config.toml
hidden_size = 640
rope_fraction = 1.0
bias = "none"
init_std_o = 0.00527
optimizer = "muon_variant"
lr_head = 0.00439
schedule = "wsd"
decay_fraction = 0.642
doc_mask = true
MLP neurons of a small language model. Each row is named by its layer, matrix (gate and up: input weights) and neuron, and shows model dimensions 352-415. Each number is 50 + 10 x the weight over its row's rms, rounded and kept within 0 to 99. A neuron's up and down rows have the sign that makes its largest values positive.
After each neuron's rows, "fires after" lists the tokens most often just before its 100 highest values on Wikipedia text that the model never trained on.

L5.gate1323:42 55 48 56 51 38 43 65 48 42 58 36 52 69 36 55 57 40 65 48 58 62 43 40 50 45 58 65 43 43 64 39 49 44 46 37 28 72 52 36 48 60 47 61 54 53 48 38 44 31 44 59 30 63 42 39 63 50 41 62 48 45 36 36
L5.up1323:56 32 57 46 41 40 46 56 52 38 51 71 56 68 44 44 54 50 62 61 43 34 34 56 54 42 63 59 44 50 53 53 41 57 65 47 56 41 56 53 51 41 60 37 54 31 42 24 77 57 56 62 63 69 63 26 58 33 53 44 53 44 54 55
fires after: " "

L5.gate673:52 41 62 49 36 40 45 46 34 57 55 57 39 59 35 70 60 48 49 50 31 44 45 49 49 73 60 67 53 69 51 36 55 44 57 30 63 50 37 59 61 48 54 50 59 55 37 60 48 43 63 44 68 42 38 61 59 57 62 35 50 56 41 60
L5.up673:48 57 41 55 57 52 42 36 51 50 51 64 53 61 53 53 66 48 51 38 43 41 61 43 39 63 55 55 63 41 55 47 50 36 59 53 40 68 50 56 62 37 62 48 51 62 40 47 85 50 62 64 39 42 61 48 38 27 54 48 33 35 61 52
fires after: "\n", ")\n", "-", ".", ".\n", ".g"

L5.gate2416:42 69 51 53 31 35 50 53 47 48 63 45 36 67 41 55 37 55 47 51 51 46 40 43 37 58 65 28 43 35 69 58 53 64 50 55 39 40 29 52 44 71 55 50 45 69 43 34 53 56 50 54 67 47 24 52 51 43 58 53 43 48 60 45
L5.up2416:54 38 49 42 27 48 46 55 54 44 41 51 43 52 38 53 54 42 46 62 49 74 60 59 60 36 49 53 65 37 61 45 69 59 30 48 56 59 55 41 52 57 53 54 56 49 45 32 36 80 36 46 47 75 40 56 56 69 48 50 57 43 55 36
fires after: " |", " a", " of"

L5.gate656:46 59 55 33 61 32 41 38 34 48 61 64 38 48 51 64 38 48 30 48 49 39 57 55 71 43 63 43 52 45 45 60 59 54 49 50 57 55 38 59 50 41 50 61 50 48 34 57 62 27 67 46 42 36 50 44 39 46 64 55 54 55 43 59
L5.up656:52 45 40 47 62 55 62 53 51 42 45 51 56 39 49 44 33 53 63 59 62 72 55 58 61 44 51 53 37 51 34 58 39 37 40 57 52 41 63 47 45 35 49 57 53 65 57 48 51 46 58 38 53 54 31 51 53 45 31 46 45 41 72 62
fires after: " |", " to", ";", "4", "0"

L5.gate507:55 59 48 62 44 37 34 59 44 56 58 51 45 52 56 44 63 56 44 38 53 65 43 52 67 47 42 54 43 57 49 47 54 46 32 25 41 47 48 51 65 49 49 50 49 36 48 51 50 50 48 53 54 54 47 46 57 50 53 56 60 44 43 44
L5.up507:47 39 62 38 58 51 43 45 20 31 43 52 54 20 33 48 40 63 60 47 48 44 49 47 70 66 67 46 31 49 46 54 46 49 43 66 62 50 57 47 24 56 53 53 55 59 48 45 56 48 44 56 44 43 57 56 51 54 67 66 53 63 59 38
fires after: " on", " ", "On", " On"

L5.gate387:52 68 52 61 40 43 46 55 61 51 50 48 39 50 51 52 57 44 56 64 70 55 37 61 52 62 47 47 61 32 34 29 39 56 36 66 53 49 59 70 38 31 54 56 61 55 35 49 33 41 55 66 50 36 33 34 51 40 46 52 57 52 48 45
L5.up387:52 52 57 31 37 55 33 42 34 44 49 50 37 44 49 50 52 32 70 61 50 61 65 53 39 54 53 49 60 38 63 53 66 34 67 54 54 56 34 37 27 66 36 61 47 26 40 43 56 46 47 42 61 38 32 50 72 49 40 40 34 42 31 48
fires after: " "

L5.gate950:55 29 32 46 59 57 44 47 52 39 61 58 49 63 45 38 64 41 47 48 69 49 59 48 51 52 47 53 34 55 54 40 62 46 51 56 33 49 29 58 36 46 35 50 55 51 41 54 53 35 15 42 28 61 38 29 49 46 47 44 39 64 58 64
L5.up950:46 47 41 59 57 38 36 56 59 58 35 49 58 48 55 45 47 35 44 65 42 44 49 57 53 48 38 46 46 59 53 59 45 40 51 38 49 51 63 49 37 48 57 58 44 40 49 52 55 51 43 43 47 58 63 35 48 57 61 64 40 65 63 50
fires after: " ", "19", "20", "==="

L5.gate30:45 77 51 60 59 48 58 38 42 44 40 61 47 57 57 58 51 44 54 52 52 52 56 56 39 26 60 28 56 48 41 54 51 35 38 53 62 55 70 36 58 50 41 70 60 61 50 47 52 49 32 50 59 43 39 45 54 52 48 61 60 37 54 40
L5.up30:50 58 47 41 39 39 62 50 30 51 49 64 45 54 60 63 55 49 48 55 25 44 49 40 56 52 56 25 45 57 42 45 48 46 47 50 44 44 67 46 35 39 38 51 45 69 51 46 57 36 52 33 46 42 52 56 56 60 46 46 64 56 42 63
fires after: " in", " of", " at", " In", " from"

L5.gate160:68 45 50 62 43 49 46 68 58 71 68 57 43 71 67 37 72 43 58 60 39 49 54 58 45 42 54 45 54 47 55 49 40 75 43 38 47 44 36 45 65 46 33 56 48 34 55 44 52 57 54 47 43 51 44 49 40 44 34 48 56 59 47 32
L5.up160:61 46 60 51 35 63 54 44 52 61 52 53 54 51 56 42 51 61 61 42 54 57 35 59 50 51 49 43 55 45 45 56 53 41 76 41 53 31 49 47 74 45 51 54 63 30 56 29 41 58 49 48 50 41 50 49 34 46 43 53 74 40 33 56
fires after: " the", " The"

L5.gate301:36 63 49 56 42 66 49 50 40 63 56 65 48 60 58 55 59 64 49 75 44 59 54 56 47 51 60 33 58 51 54 65 62 53 51 50 36 49 55 57 51 43 71 63 44 54 47 32 53 73 52 54 51 56 51 61 53 52 40 31 59 36 56 50
L5.up301:54 49 47 62 48 41 36 57 43 47 53 57 61 53 52 47 56 56 44 68 47 42 59 59 60 52 38 49 41 69 52 60 41 49 67 51 51 65 31 34 43 52 46 64 46 49 42 22 39 44 72 46 62 58 51 39 49 45 49 25 40 35 48 48
fires after: ".", ".\n\n"

L5.gate535:53 46 66 35 57 46 76 57 40 57 38 53 66 32 53 53 53 46 40 60 65 55 43 71 53 45 46 41 47 44 44 56 46 63 48 59 55 50 51 62 40 58 44 48 48 66 31 52 36 49 54 57 35 48 65 52 45 50 45 65 55 46 59 51
L5.up535:65 50 52 62 62 38 67 55 71 37 62 44 43 45 31 49 56 52 41 49 41 63 48 45 50 51 44 54 51 59 49 62 36 40 48 41 36 42 50 51 56 68 53 58 56 64 42 43 54 47 59 47 51 55 50 52 43 29 34 49 44 43 49 49
fires after: " the"

L5.gate2348:46 60 53 47 40 42 58 54 40 52 40 42 61 44 54 44 65 58 29 49 27 44 55 49 44 65 47 51 45 51 44 51 46 49 71 52 43 39 61 37 56 49 46 56 20 59 44 47 50 55 64 45 55 50 56 50 41 66 52 36 33 42 52 35
L5.up2348:53 48 50 62 55 41 46 56 39 55 32 65 40 32 51 58 66 46 60 26 40 31 45 44 51 38 41 58 41 41 39 64 50 24 37 41 53 34 57 59 44 45 57 70 48 42 48 53 45 37 58 67 46 51 48 49 49 37 46 53 44 61 61 48
fires after: "-", "id", ".", " Dark", "il"

L5.gate1337:56 37 54 63 40 38 34 42 46 62 41 48 55 58 58 66 57 58 51 47 46 38 44 74 48 54 62 53 28 38 38 29 45 50 54 43 47 66 44 46 66 51 47 44 47 44 47 52 65 42 32 66 62 39 45 54 60 26 55 47 47 50 51 65
L5.up1337:46 62 50 61 35 43 54 34 54 38 53 38 63 52 60 49 76 62 38 44 54 51 32 67 59 52 24 41 36 52 49 45 49 46 43 55 58 66 55 53 41 55 63 61 45 64 48 77 58 37 66 47 56 65 52 46 53 46 66 43 29 51 52 60
fires after: " ", "19", "18", "20", "′", ","

L5.gate1534:48 63 60 49 62 31 64 55 63 41 55 25 47 42 69 54 69 42 58 54 54 69 63 54 71 41 48 49 46 51 64 51 56 58 67 56 43 63 50 53 43 48 56 55 50 69 40 28 52 54 50 56 55 45 63 48 54 47 38 64 43 67 42 42
L5.up1534:50 45 54 81 66 37 47 48 52 37 56 37 47 48 32 53 49 43 49 60 52 54 47 54 58 48 53 46 45 58 51 48 56 53 77 48 66 42 42 44 42 59 69 65 48 68 68 60 38 56 58 55 29 53 64 55 59 33 40 53 54 43 51 56
fires after: " one", " the", " mid", " early", " each", " two"